Part of a small language model's weights: biases.
MLP neurons of a small language model. Each row is named by its layer, matrix (up: input weights) and neuron, and shows model dimensions 224-287. Each number is 50 + 15 x the weight over its row's rms, rounded and kept within 0 to 99.
Before each neuron's rows, "fires on" lists the tokens most often at its 100 highest values on Wikipedia text that the model never trained on. A number after a token or word is its count.

fires on: "6" 16, "1" 13, "8" 13, "7" 13, "2" 12, "0" 12
L2.up963:51 72 85 37 31 39 31 15 59 30 61 31 39 46 39 27 69 54 45 94 46 47 67 39 31 51 50 45 69 75 35 53 30 66 51 48 63 59 84 48 55 57 46 34 73 70 83 24 54 52 36 64 76 47 53 50 43 63 40 40 43 47 58 36

fires on: " for" 15, " did" 10, "ed" 9, " to" 8, " received" 6, "orn" 4
L2.up1114:33 37 78 26 27 56 36 65 45 25 23 52 80 45 36 61 48 54 53 63 44 61 43 46 49 49 58 52 54 70 63 61 38 41 30 38 38 41 49 50 43 54 32 56 35 57 61 44 72 35 36 32 33 77 52 50 48 33 34 43 42 69 43 51

fires on: " of" 40, "1" 22, " |" 6, "2" 4
L6.up62:69 93 90 14 50 51 36 65 61 40 65 69 54 49 46 57 49 38 26 11 34 67 54 54 66 62 72 32 43 52 52 37 53 40 60 47 35 48 39 32 40 49 40 39 64 73 39 47 52 40 71 42 80 55 70 44 52 37 63 41 39 60 63 76

fires on: " N" 19, "M" 12, "-M" 8, " Q" 6, " J" 4, " post" 4
L11.up991:61 54 66 66 40 58 46 43 39 35 22 50 67 44 49 70 28 54 85 51 55 67 69 36 34 33 25 35 38 60 46 50 29 40 58 96 58 21 64 67 30 53 65 71 50 76 37 45 54 55 37 43 42 93 14 62 67 59 39 42 22 20 44 40

fires on: "0" 21, " to" 18, "–" 13, " de" 10, " on" 7, "1" 7
L2.up1123:74 37 55 55 56 30 53 37 36 27 47 54 39 60 13 41 56 34 41 70 52 47 49 57 83 59 44 69 30 78 47 77 41 33 72 56 41 22 32 56 41 29 41 49 41 60 47 46 32 27 60 53 32 62 73 29 38 32 46 56 60 43 52 90

fires on: "2" 67, "-" 10, "-d" 5
L2.up255:68 82 46 14 38 56 45 53 36 31 27 47 67 61 41 42 34 37 31 29 32 63 38 37 82 42 57 34 49 57 65 74 72 38 37 60 57 55 65 34 73 53 47 53 58 75 32 47 71 49 34 42 60 58 61 62 52 41 87 27 38 54 48 28

fires on: " c" 37, " St" 22, " C" 12, "St" 9, " No" 9
L8.up395:42 59 62 52 52 53 52 36 24 28 47 52 57 54 32 33 39 54 38 48 37 57 33 52 64 39 46 45 45 46 50 35 42 34 61 54 53 53 54 42 27 67 42 45 31 62 32 40 63 44 67 30 48 27 54 71 32 52 99 42 21 36 65 21

fires on: "1" 53, "2" 5, " to" 4, " while" 4, " and" 4, " While" 4
L8.up946:57 47 97 63 14 36 65 43 64 52 44 30 56 85 35 47 36 29 57 48 42 65 42 30 64 66 46 39 48 58 45 32 77 53 28 37 41 24 36 77 53 61 42 61 47 61 34 42 44 33 41 33 44 54 50 49 65 38 35 52 40 47 66 61

fires on: " St" 42, " D" 8, "St" 7, " sh" 5, " the" 5, " Sc" 5
L10.up509:38 67 59 56 40 75 65 66 55 42 50 61 35 70 32 54 69 47 25 51 66 54 53 56 67 50 44 45 26 29 32 15 54 45 45 70 70 26 59 46 55 49 52 43 28 49 46 36 45 52 38 39 49 35 69 65 36 31 59 50 23 55 42 43

fires on: " on" 48, "." 10, ":" 10, " along" 9, " to" 8, " of" 5
L2.up1152:38 23 65 40 41 49 62 61 42 55 39 50 48 70 62 45 26 38 52 62 68 37 54 22 60 30 45 33 59 30 43 42 37 35 51 65 45 46 68 32 25 71 32 24 68 31 44 50 43 68 18 28 60 21 63 60 55 52 46 39 52 78 48 85

fires on: " \"" 29, " (" 12, " in" 10, " |\n" 7, " In" 5
L10.up401:50 33 53 48 20 10 29 53 59 38 16 56 66 35 41 32 42 30 86 33 56 47 32 95 64 55 77 39 64 73 46 48 54 32 36 62 60 43 79 96 33 64 57 36 75 52 54 62 23 53 36 78 47 67 64 49 11 22 48 68 47 67 45 55

fires on: " there" 20, " There" 14, " what" 13, " " 11, " it" 7, "3" 4
L6.up1099:10 56 51 54 48 55 49 67 39 41 51 66 50 60 67 12 56 50 43 58 39 79 33 27 58 45 66 47 47 46 38 19 46 37 36 69 78 42 53 40 29 88 34 38 66 75 25 36 39 57 27 24 47 26 38 48 41 28 80 50 39 55 36 62

fires on: "1" 46, "ut" 5
L11.up729:20 37 54 56 37 33 52 76 49 54 41 42 39 22 60 37 58 26 38 41 50 36 30 32 36 42 57 77 50 66 70 51 56 77 49 43 48 62 49 60 54 67 40 30 43 82 39 46 64 51 52 63 57 67 82 63 77 68 63 63 46 52 49 15

fires on: "m" 21, "0" 20, ".\n" 13, "C" 9, " V" 6, "n" 5
L2.up237:36 57 54 39 33 57 46 56 73 34 03 50 45 90 52 51 57 30 69 62 22 84 43 42 48 58 54 52 52 40 33 41 29 38 48 31 41 53 51 42 55 60 43 37 60 57 22 67 58 60 72 57 32 49 62 50 42 45 27 51 45 71 63 60

fires on: ":" 39, "." 26, "," 10, "-" 6, "9" 4
L6.up1005:53 21 51 39 37 64 39 46 57 48 72 60 51 83 50 55 62 80 24 60 73 25 29 51 43 51 44 31 48 39 75 61 42 64 34 44 38 47 42 63 41 83 60 27 53 39 59 58 48 46 72 49 43 62 50 56 49 35 46 43 17 73 52 38

fires on: "2" 25, "-" 21, "1" 20, "," 10, " to" 9
L2.up574:47 52 58 40 43 72 75 50 41 45 41 54 43 49 49 62 48 43 61 21 43 72 35 30 66 19 79 40 44 60 57 64 76 12 43 65 51 68 50 60 24 65 38 31 32 79 47 57 59 48 34 34 50 22 41 57 54 17 38 56 62 75 66 67

fires on: "1" 47, "0" 17, " " 14, "2" 7, "." 5, "3" 5
L2.up1104:56 38 67 46 45 43 58 29 47 71 63 73 52 67 46 52 73 55 41 63 60 56 32 72 85 59 37 69 50 60 35 55 41 42 64 47 35 46 62 62 56 65 33 49 54 86 58 36 54 44 39 59 36 62 63 57 41 31 57 55 43 44 25 65

fires on: " " 38, " |" 13, "9" 8, "0" 4, "-" 4, "ent" 4
L2.up792:46 45 69 34 77 60 49 35 26 44 47 56 57 60 49 59 45 45 35 44 46 58 60 60 49 26 10 46 60 39 60 73 79 39 74 46 57 55 53 43 49 53 61 34 69 32 41 53 54 65 65 54 36 44 46 47 48 48 56 37 41 65 69 58

fires on: " \"" 46, "0" 6, "5" 5, ":" 4, "6" 4, "," 4
L8.up434:71 51 80 32 53 40 40 37 38 48 32 47 32 51 52 60 59 54 50 49 43 46 16 49 61 43 50 35 55 55 64 23 78 49 31 48 55 40 66 69 48 45 93 47 65 55 33 41 36 45 49 39 62 42 65 58 55 37 41 59 13 70 38 49

fires on: "7" 26, "0" 20, "1" 10, "2" 8, "8" 7, "6" 6
L2.up1084:80 70 58 28 49 44 70 59 50 43 57 73 70 54 08 24 72 26 48 63 53 38 36 47 72 72 17 63 33 76 31 25 41 63 55 78 54 61 47 58 29 68 41 18 44 59 63 38 56 31 76 43 60 58 72 68 38 29 51 34 48 41 60 54

fires on: "1" 51, "0" 31, "9" 14
L2.up179:68 69 75 51 41 54 31 20 39 33 41 59 30 64 41 37 43 43 44 48 44 44 47 32 57 85 53 71 41 56 35 66 53 43 40 57 53 74 48 40 36 34 43 32 53 62 52 35 39 49 59 31 72 45 38 49 43 41 73 42 34 37 41 63

fires on: " " 82, " |\n" 12, "\n" 5
L8.up794:26 34 76 66 39 46 37 30 48 30 15 41 55 59 42 08 66 40 37 50 63 57 59 45 74 79 73 49 53 42 51 48 65 46 63 84 58 13 46 68 07 91 47 50 45 69 38 39 59 63 33 42 56 73 34 33 61 41 51 38 60 62 41 27

fires on: "1" 21, "0" 14, "5" 8, "8" 7, "6" 6
L13.up516:40 49 75 23 52 80 41 29 58 48 21 64 57 77 49 39 25 44 50 42 46 44 39 47 70 59 65 35 53 43 38 55 54 34 42 48 67 87 62 50 25 48 25 59 60 54 61 40 23 39 34 48 48 41 45 75 44 55 70 34 56 68 67 58

fires on: "–" 55, " " 14, "D" 5, " (" 4
L10.up152:67 41 66 45 38 49 61 44 60 78 20 37 51 44 33 67 30 55 52 30 30 28 63 56 54 57 44 28 36 40 82 61 18 54 53 49 39 36 84 63 25 47 54 62 10 28 42 51 58 49 34 56 44 15 70 20 43 53 45 34 28 52 50 54

fires on: " more" 37, " [" 20, " team" 19, "[" 9, "es" 5
L2.up576:37 42 67 24 41 50 29 45 45 56 69 24 26 66 58 20 47 52 19 83 60 46 58 24 55 37 55 59 40 59 51 53 99 38 51 72 41 32 47 51 60 43 39 45 52 69 42 51 60 40 22 33 53 41 20 85 38 28 32 66 29 65 32 66

fires on: " G" 30, "G" 21, " F" 9, " at" 7, " to" 6
L8.up341:53 53 57 42 51 55 50 54 54 32 49 37 25 57 56 41 31 65 45 29 52 36 27 67 46 35 50 49 38 65 49 68 45 57 30 58 42 56 64 72 37 55 36 34 60 55 10 39 35 42 57 50 53 34 35 65 54 40 45 60 58 71 68 65

fires on: "2" 40, " of" 15, "0" 13, " " 11, "1" 7, "4" 5
L2.up1128:47 50 69 53 55 56 61 78 78 45 44 40 39 86 45 54 62 54 41 41 38 44 57 35 20 63 70 59 36 46 50 44 71 21 48 51 68 30 58 37 32 59 40 33 54 86 51 70 28 53 77 50 62 40 61 69 67 26 37 19 25 34 59 54

fires on: " (" 49, "-" 13, " \"" 11, ":" 4, "." 4, " was" 4
L10.up731:56 20 75 54 28 41 59 61 63 42 66 62 34 39 67 33 39 49 59 62 68 37 45 64 66 43 33 25 87 49 45 70 53 51 07 43 48 37 67 52 46 69 39 46 72 36 78 44 15 49 41 71 47 58 32 62 17 46 26 85 56 66 86 54

fires on: "." 45, "9" 20, "," 20, ".S" 5
L2.up1250:48 52 56 54 68 46 61 72 30 45 51 73 37 72 55 44 64 54 44 71 79 43 28 60 27 56 47 35 45 47 46 43 60 49 27 51 12 80 48 33 48 35 59 33 44 49 59 38 45 46 70 42 48 69 48 52 28 46 49 45 39 67 44 60

fires on: "0" 64, " to" 8, " As" 7
L2.up887:35 51 67 32 42 48 42 44 42 21 21 49 65 48 55 54 36 82 56 44 49 43 11 65 49 37 59 45 48 64 50 48 29 52 32 28 19 57 49 49 38 71 40 29 35 68 24 72 41 40 43 15 65 38 60 41 38 62 45 51 31 43 65 65

fires on: " not" 16, "s" 16, "y" 14, " de" 9, "n" 7, "m" 6
L2.up826:69 62 54 50 30 64 65 59 63 32 30 79 50 62 68 47 52 57 53 54 61 63 34 53 56 46 70 38 65 63 37 50 35 39 35 49 20 40 56 50 52 45 32 49 49 68 32 64 58 61 75 30 24 23 56 58 46 00 43 42 41 61 29 54

fires on: " " 57, " Many" 5, "8" 5, " most" 4
L6.up926:47 54 65 36 68 58 37 33 78 44 23 20 47 73 34 40 42 66 43 61 17 45 45 35 47 79 46 53 37 61 82 41 62 76 40 50 45 68 48 41 50 66 37 37 61 64 50 21 40 57 41 29 38 46 45 45 42 53 39 47 54 43 63 39

fires on: " but" 23, " well" 16, " however" 10, " However" 8, "ably" 5, " slightly" 4
L6.up722:50 64 59 52 24 48 38 42 32 41 36 69 43 53 18 66 59 47 34 40 49 47 16 38 61 51 70 32 68 58 65 43 64 57 34 52 65 68 65 54 27 47 30 53 43 57 44 14 47 60 22 50 55 28 35 38 60 65 63 44 37 53 56 23

fires on: " P" 40, " Y" 4, " T" 4, "P" 4, "\n" 4
L11.up770:36 68 58 35 66 53 56 40 55 27 47 63 48 65 46 51 70 52 50 38 45 75 52 60 60 38 70 22 41 49 65 46 35 72 62 50 47 69 80 64 47 72 39 52 52 74 42 65 40 51 51 19 80 32 51 57 11 27 65 37 25 63 67 43

fires on: ":" 24, " |" 24, "-A" 9, "." 7, " " 7
L6.up228:56 51 68 22 71 65 22 51 47 56 55 39 71 57 46 57 32 79 50 54 56 44 31 63 41 40 29 58 66 69 71 77 33 40 63 78 54 54 61 61 43 82 48 53 43 47 53 49 34 52 77 44 61 41 67 40 51 51 37 31 51 71 58 25

fires on: " " 28, "," 22, "0" 15, " arch" 5
L6.up181:54 80 49 66 62 51 35 34 25 30 45 74 59 54 43 27 65 33 32 64 33 42 50 48 43 61 13 64 84 42 55 63 42 52 57 21 41 36 62 59 44 49 69 47 34 65 56 63 39 50 39 45 69 30 31 29 58 51 44 52 24 79 72 50

fires on: " " 24, "1" 19, ":" 11, "0" 8, "ib" 6
L2.up1049:71 75 67 43 51 57 46 35 64 55 62 63 18 68 35 54 46 45 41 54 66 62 63 45 53 72 35 55 74 77 47 39 42 50 60 60 43 27 62 67 54 45 80 35 53 55 35 50 51 39 34 32 56 37 39 23 39 43 45 72 39 76 68 46

fires on: "1" 41, " " 26, "–" 24, " Mac" 4
L2.up1225:52 67 35 75 55 57 53 47 62 42 60 13 26 44 58 03 31 49 35 47 56 66 45 61 55 41 39 52 62 69 62 43 41 26 33 49 58 56 42 56 44 74 84 41 51 47 34 54 44 60 51 46 67 29 43 63 61 54 56 79 47 69 53 54

fires on: "0" 24, " Music" 16, "9" 10, "r" 7
L2.up757:54 40 54 39 43 45 51 50 25 45 50 67 47 48 56 38 73 35 28 75 58 41 53 54 25 57 25 40 61 47 54 40 55 35 33 38 66 56 60 39 30 54 52 38 44 55 35 33 63 52 70 44 31 63 48 51 36 51 41 20 69 51 84 55

fires on: " " 33, " President" 9, " by" 4, " Minister" 4, " who" 4
L8.up20:50 79 59 42 52 46 27 33 42 40 14 46 76 55 36 40 70 48 31 88 60 54 56 58 28 41 61 46 52 55 72 24 60 21 55 52 45 04 50 39 26 79 52 52 41 43 12 78 58 47 54 33 41 42 48 58 60 53 62 36 45 76 52 36

fires on: " when" 19, "in" 18, "at" 8, " When" 8, "2" 8, "ap" 8
L2.up8:63 85 44 27 43 18 64 77 39 41 54 50 34 67 43 40 47 51 54 24 44 87 51 54 71 71 54 38 41 35 58 61 51 51 36 64 37 62 63 41 53 45 47 84 36 61 39 68 55 30 22 67 55 41 29 38 46 38 44 46 46 55 42 43

fires on: "0" 29, " /" 13, "l" 10, "8" 6, " Fl" 4
L2.up336:66 55 79 34 36 35 34 35 61 46 49 33 45 98 57 51 71 48 35 77 53 42 60 58 40 49 39 41 62 66 76 46 19 30 45 34 57 43 58 35 53 40 60 14 72 56 54 57 68 54 71 66 59 43 69 51 41 72 40 24 45 37 60 64

fires on: "9" 18, "7" 16, "0" 15, "8" 7, "ual" 6, " (−" 6
L2.up678:83 38 71 56 54 46 33 49 34 34 49 51 58 59 54 45 52 64 51 95 53 48 53 17 44 28 52 51 65 91 55 60 69 49 32 58 42 39 73 45 48 33 68 42 76 95 61 41 43 49 49 45 67 48 59 58 33 51 39 28 27 33 87 35

fires on: " well" 35, " income" 6, "her" 4, " slightly" 4, "ly" 4, " just" 4
L6.up652:50 69 56 50 45 70 32 39 41 49 55 55 43 55 45 73 61 62 55 59 37 53 50 27 71 35 34 56 59 39 36 55 65 60 25 68 51 40 60 30 27 68 43 54 59 69 47 13 62 30 31 12 71 34 72 55 53 51 56 26 45 87 80 36

fires on: " first" 14, " last" 11, " every" 7, " One" 7, " another" 6, " other" 6
L8.up885:45 60 61 58 41 65 64 48 54 37 48 61 59 46 58 39 50 46 57 64 77 72 42 44 67 46 63 56 44 36 47 34 62 52 53 81 50 46 59 49 47 60 57 41 59 40 33 68 28 38 48 24 46 39 63 46 61 46 28 41 26 36 42 53

fires on: " F" 27, " G" 16, " J" 13, " g" 11, " would" 10, " Q" 5
L8.up1092:51 50 46 27 50 52 56 28 60 40 46 30 69 68 35 68 47 49 44 56 45 81 52 31 72 57 31 21 49 77 53 28 41 56 34 72 69 46 57 63 38 54 23 38 47 43 32 24 33 60 23 17 62 46 47 81 72 62 38 21 25 23 55 66

fires on: "1" 36, " Gu" 6, "9" 6, "j" 4, " E" 4
L8.up429:62 35 56 44 54 51 52 58 47 47 80 51 53 31 54 44 71 43 55 55 50 23 41 53 59 38 48 68 56 40 61 54 56 67 61 57 31 54 50 67 33 76 33 36 31 76 41 41 86 32 57 62 52 60 61 40 57 42 78 23 51 86 35 39

fires on: "2" 82, "1" 7, " " 5, " in" 4
L2.up120:47 32 62 48 52 53 72 52 70 37 45 18 55 64 56 38 42 39 42 30 42 64 54 52 86 51 70 47 46 42 50 71 42 42 75 66 37 41 49 75 55 65 74 45 29 46 55 59 45 66 39 56 53 46 46 15 64 22 37 42 46 61 36 46

fires on: " a" 32, " In" 12, " v" 7, " in" 7, " b" 5, " about" 5
L11.up148:63 41 53 52 27 62 50 69 30 54 28 50 39 65 38 32 22 50 69 55 56 31 35 70 64 53 73 36 56 52 51 70 65 60 45 61 71 61 78 76 62 66 44 79 65 62 48 65 48 58 70 64 60 30 39 51 48 58 44 52 69 61 65 45

fires on: " " 52, " Suz" 9, " (" 6
L8.up722:43 39 69 54 33 65 64 61 50 66 22 37 40 72 45 50 50 69 36 67 49 26 32 61 32 65 69 51 47 59 62 68 50 63 66 15 81 19 65 71 32 35 45 55 62 48 44 48 65 53 20 68 59 64 62 44 44 55 39 36 28 48 79 74

fires on: " " 26, " of" 24, "ing" 6, " into" 4
L2.up729:66 79 64 31 60 43 72 69 73 28 41 23 64 63 38 64 36 49 55 50 46 38 59 58 44 57 76 16 44 59 72 49 99 56 54 48 49 68 33 33 49 41 24 27 42 56 15 43 40 70 72 56 61 27 34 60 54 36 67 34 32 49 34 69

fires on: " " 35, " a" 22, " and" 10, " to" 6
L10.up495:44 37 93 41 49 58 53 40 27 36 41 58 45 34 25 59 42 41 30 57 52 44 33 61 40 54 57 40 50 57 59 59 28 57 41 53 57 41 70 49 35 70 45 52 67 85 27 40 43 49 38 29 30 51 69 40 45 46 30 39 40 23 58 38

fires on: " " 46, " |" 6, "   " 5, "8" 4
L8.up942:59 80 51 67 43 51 41 35 54 52 27 17 54 88 54 64 62 27 45 48 54 43 54 35 51 41 48 49 47 42 50 61 65 48 61 34 71 32 60 58 38 82 25 51 72 93 49 32 60 56 48 49 85 34 36 35 67 31 57 43 35 60 39 49

fires on: " " 33, "." 31, " |" 11, ":" 9, " number" 6
L2.up952:31 48 72 33 35 45 29 36 39 37 62 23 42 61 31 23 62 48 42 72 39 63 51 26 42 15 71 47 47 62 36 41 70 37 59 63 45 62 62 55 31 60 34 42 58 81 22 62 68 07 33 24 24 22 66 45 57 53 28 62 52 83 72 55

fires on: "." 53, " |" 15, "," 10, ":" 6, " " 6, " ." 4
L2.up1007:56 51 78 58 51 67 32 50 38 34 47 29 53 47 25 56 59 69 81 48 49 65 61 46 31 23 34 61 46 68 50 52 67 51 40 34 34 50 46 59 52 55 27 66 64 53 42 63 55 41 52 41 49 45 63 44 76 65 32 29 38 63 74 49

fires on: "1" 36, " |\n" 12, "." 10, "2" 9, " " 6, "–" 4
L10.up720:65 49 55 25 39 53 42 47 38 40 38 20 52 54 30 48 34 46 35 50 48 64 41 54 79 59 42 48 70 54 59 59 62 50 62 54 55 42 59 56 39 49 59 56 32 75 46 31 76 39 52 05 39 54 41 19 58 60 47 58 57 52 63 39

fires on: " " 35, " man" 7, " May" 5, " in" 5, "0" 4
L10.up680:24 69 49 50 42 23 38 51 52 25 34 16 47 32 18 27 41 57 67 46 53 58 37 39 52 86 56 50 62 50 66 75 26 52 55 63 60 40 41 66 25 71 60 45 46 38 46 53 38 47 23 42 64 53 46 55 40 52 38 34 17 78 50 29

fires on: "1" 56, "0" 14, "2" 11
L2.up340:67 44 58 45 56 60 68 64 22 67 62 47 47 65 22 46 42 46 22 53 70 33 49 61 63 60 33 42 28 57 25 90 63 39 67 52 37 52 38 24 49 69 76 50 40 32 58 42 31 37 50 64 47 69 63 26 78 60 53 46 47 53 47 59

fires on: " to" 28, "0" 21, "n" 8, "1" 5, " century" 5, " would" 5
L8.up669:69 50 67 57 68 63 41 42 64 63 32 93 63 71 37 44 53 54 71 50 47 78 25 82 58 60 45 59 71 69 34 48 76 74 59 70 70 83 58 63 18 40 39 53 50 47 61 48 58 52 32 25 45 27 68 65 22 59 50 35 30 48 49 26

fires on: " |" 50, " second" 5, ";" 4
L8.up391:50 66 57 66 66 46 61 38 43 43 57 35 50 59 71 52 38 31 66 34 67 56 45 48 54 66 72 32 21 57 49 66 53 23 67 50 40 35 60 37 63 63 51 56 58 74 45 25 54 56 70 54 44 72 40 50 69 36 65 37 49 44 52 41

fires on: "0" 55, " " 32
L13.up311:31 50 62 48 37 34 37 47 29 42 20 44 50 60 24 54 63 57 52 62 59 58 37 34 72 76 61 63 52 40 77 65 33 76 61 63 35 38 43 33 20 48 49 48 51 68 60 76 58 59 58 28 52 75 37 44 31 66 59 46 34 54 27 44

fires on: "-" 40, " " 37, " which" 5
L6.up978:45 56 89 35 43 50 26 51 50 53 43 64 42 64 55 52 47 44 54 17 50 38 51 64 68 23 36 33 55 68 47 43 61 45 52 75 54 53 50 50 61 70 43 58 57 80 27 39 69 52 41 50 51 16 73 43 45 22 70 61 60 52 63 35

fires on: " |" 36, "." 14, ":" 9, " about" 6, "|" 6, " January" 5
L10.up1007:47 52 58 59 16 56 51 47 50 46 33 61 51 53 49 57 61 63 74 30 48 64 12 50 62 58 64 38 64 46 38 58 57 56 31 51 47 50 62 52 42 72 69 67 64 76 64 13 51 37 56 70 65 31 40 45 66 31 39 39 37 76 79 20

fires on: " to" 21, " and" 20, " in" 9, " /" 5, "'s" 5, " =" 5
L2.up961:38 64 57 54 42 48 68 38 45 53 45 14 22 78 39 52 60 33 44 39 51 72 48 52 69 53 41 56 77 56 30 56 66 56 69 61 89 46 50 62 53 72 47 49 47 55 79 42 44 37 57 26 58 42 62 50 75 57 37 65 34 80 47 61

fires on: "-" 36, " On" 11, " to" 11, " of" 7, " and" 6, " from" 4
L2.up867:49 47 48 57 38 49 59 43 61 44 42 73 40 59 50 54 44 45 39 36 66 65 81 35 42 37 45 64 61 33 50 51 42 39 09 67 20 64 60 66 31 67 46 16 64 48 46 47 49 60 51 17 40 51 67 46 59 62 64 57 51 72 47 42

fires on: " " 42, "|" 8, ".S" 7, " (" 5, " |" 4
L11.up326:72 64 99 31 66 21 49 36 61 22 40 43 62 44 53 43 31 63 47 44 46 66 49 72 69 62 35 49 64 18 79 66 28 60 50 57 59 67 79 72 28 60 70 43 61 60 54 57 66 39 28 66 49 37 59 62 70 36 46 33 37 70 40 37

fires on: " film" 21, "." 13, "," 11, " book" 10, " series" 6
L6.up564:32 25 55 40 10 46 11 45 49 58 60 67 64 65 35 35 57 62 18 63 57 75 53 52 77 27 34 73 55 56 17 55 62 50 44 60 60 61 39 52 22 59 43 34 39 60 55 75 46 52 42 54 41 41 62 47 39 35 45 68 49 60 45 73

fires on: "al" 29, "ass" 11, "qu" 9, "es" 5
L2.up671:68 45 49 56 49 54 48 57 54 35 80 47 68 68 19 31 54 33 25 64 43 48 47 59 55 60 49 29 76 49 37 60 37 51 52 47 45 50 37 31 50 55 38 44 76 57 52 43 78 63 59 38 51 64 45 69 69 35 57 62 55 62 43 79

fires on: " " 23, "." 12, " ex" 8, " (" 7
L10.up133:71 49 53 59 44 67 71 65 53 37 66 51 75 57 47 33 74 53 44 65 60 55 59 51 79 27 50 67 66 30 58 33 52 35 37 34 76 49 54 72 56 64 49 31 67 61 63 59 52 74 47 73 45 66 43 60 12 60 47 61 37 37 82 54

fires on: "0" 26, "1" 15, " hold" 6, " con" 6, " was" 4
L11.up852:42 52 64 84 43 70 38 39 62 24 80 47 35 60 49 38 48 66 79 70 54 25 18 48 56 60 24 88 43 55 63 38 85 35 67 34 59 50 63 57 60 44 85 54 40 61 61 48 55 28 36 36 78 53 45 29 74 47 71 38 67 07 54 39

fires on: "." 93
L10.up1250:38 44 58 39 46 44 12 67 29 67 38 48 54 73 55 36 51 52 45 58 66 05 56 45 15 69 53 22 50 61 74 91 63 72 50 77 34 57 56 65 45 69 55 38 71 51 27 52 55 30 51 76 45 69 45 62 77 69 48 25 31 84 53 34

fires on: "1" 48, "3" 11, " to" 9, " and" 4, "re" 4
L2.up1044:51 48 72 51 29 76 54 35 43 38 54 38 30 48 43 50 42 64 48 25 65 64 57 55 58 34 46 51 51 51 53 65 71 29 51 25 43 63 76 58 70 54 42 65 42 55 63 46 56 35 22 27 20 36 42 31 63 55 49 55 66 71 62 77

fires on: "." 36, ".\n\n" 32, " |" 5, "," 5
L6.up798:59 58 50 38 52 61 68 56 46 39 52 45 23 66 37 36 38 70 44 43 37 72 19 22 70 41 64 28 72 43 60 53 41 40 25 43 65 59 61 76 19 66 56 43 61 49 49 32 52 66 55 44 49 27 38 54 47 57 41 43 32 67 68 62

fires on: " " 26, "–" 22, "-" 15, "," 6, " February" 5, "D" 4
L6.up592:53 84 51 52 34 56 45 43 35 14 06 55 43 53 72 42 48 44 40 27 56 65 54 25 59 29 46 53 66 54 37 71 36 09 14 56 59 39 87 53 42 49 51 52 59 40 35 48 24 71 33 55 58 55 28 70 65 44 55 92 43 49 57 74

fires on: " " 31, " footballer" 6, "0" 6, " player" 5, " n" 4, " t" 4
L10.up933:77 59 70 44 70 48 13 50 54 57 52 52 28 80 26 63 55 46 49 80 50 57 44 62 53 49 49 50 37 41 56 55 43 52 50 61 56 35 78 74 55 40 52 35 31 36 42 24 21 50 60 44 64 37 52 36 18 43 57 42 34 41 57 64

fires on: " " 87, "0" 11
L11.up918:83 81 72 48 43 41 70 25 43 40 53 50 10 56 74 41 63 59 41 45 36 48 72 31 36 66 43 35 41 42 53 77 41 50 33 64 59 65 45 76 71 98 72 14 70 51 74 66 61 55 40 36 55 41 50 47 67 36 48 58 25 61 68 43

fires on: "1" 42, "2" 13, "0" 8, "ire" 7, "y" 5, "e" 4
L2.up584:38 31 51 54 44 41 32 47 62 15 55 48 33 54 37 31 50 44 67 47 73 42 35 41 61 31 39 49 55 68 36 83 82 55 51 47 44 56 54 37 59 53 54 56 49 93 41 32 54 29 33 12 45 57 53 46 65 42 57 46 52 59 53 32

fires on: "." 47, "," 29, ";" 8
L8.up733:36 67 61 39 58 56 24 34 50 34 64 76 68 49 68 42 57 63 19 54 43 40 65 42 51 66 53 15 59 76 70 72 53 42 51 66 39 80 74 61 32 52 49 28 63 52 56 38 47 39 22 74 56 76 32 40 58 54 28 42 50 76 47 20

fires on: " of" 26, " with" 12, " /" 10, "r" 6, " bra" 4, " a" 4
L2.up523:60 61 70 40 42 78 55 51 63 21 58 61 54 58 39 36 49 15 38 51 36 61 65 31 59 43 62 13 58 28 59 72 49 37 45 43 49 23 60 34 48 68 38 41 50 67 72 68 19 64 48 24 64 54 64 53 58 37 70 23 50 44 75 42

fires on: " " 63, "2" 9, "–" 7, "5" 6, "0" 4
L2.up1002:76 73 68 42 31 69 42 34 64 42 34 21 56 54 32 62 40 85 38 44 49 47 66 55 67 45 60 39 30 69 56 71 45 55 26 65 29 41 53 57 21 62 38 64 56 49 41 82 58 52 29 36 54 31 38 57 58 47 47 67 34 52 54 31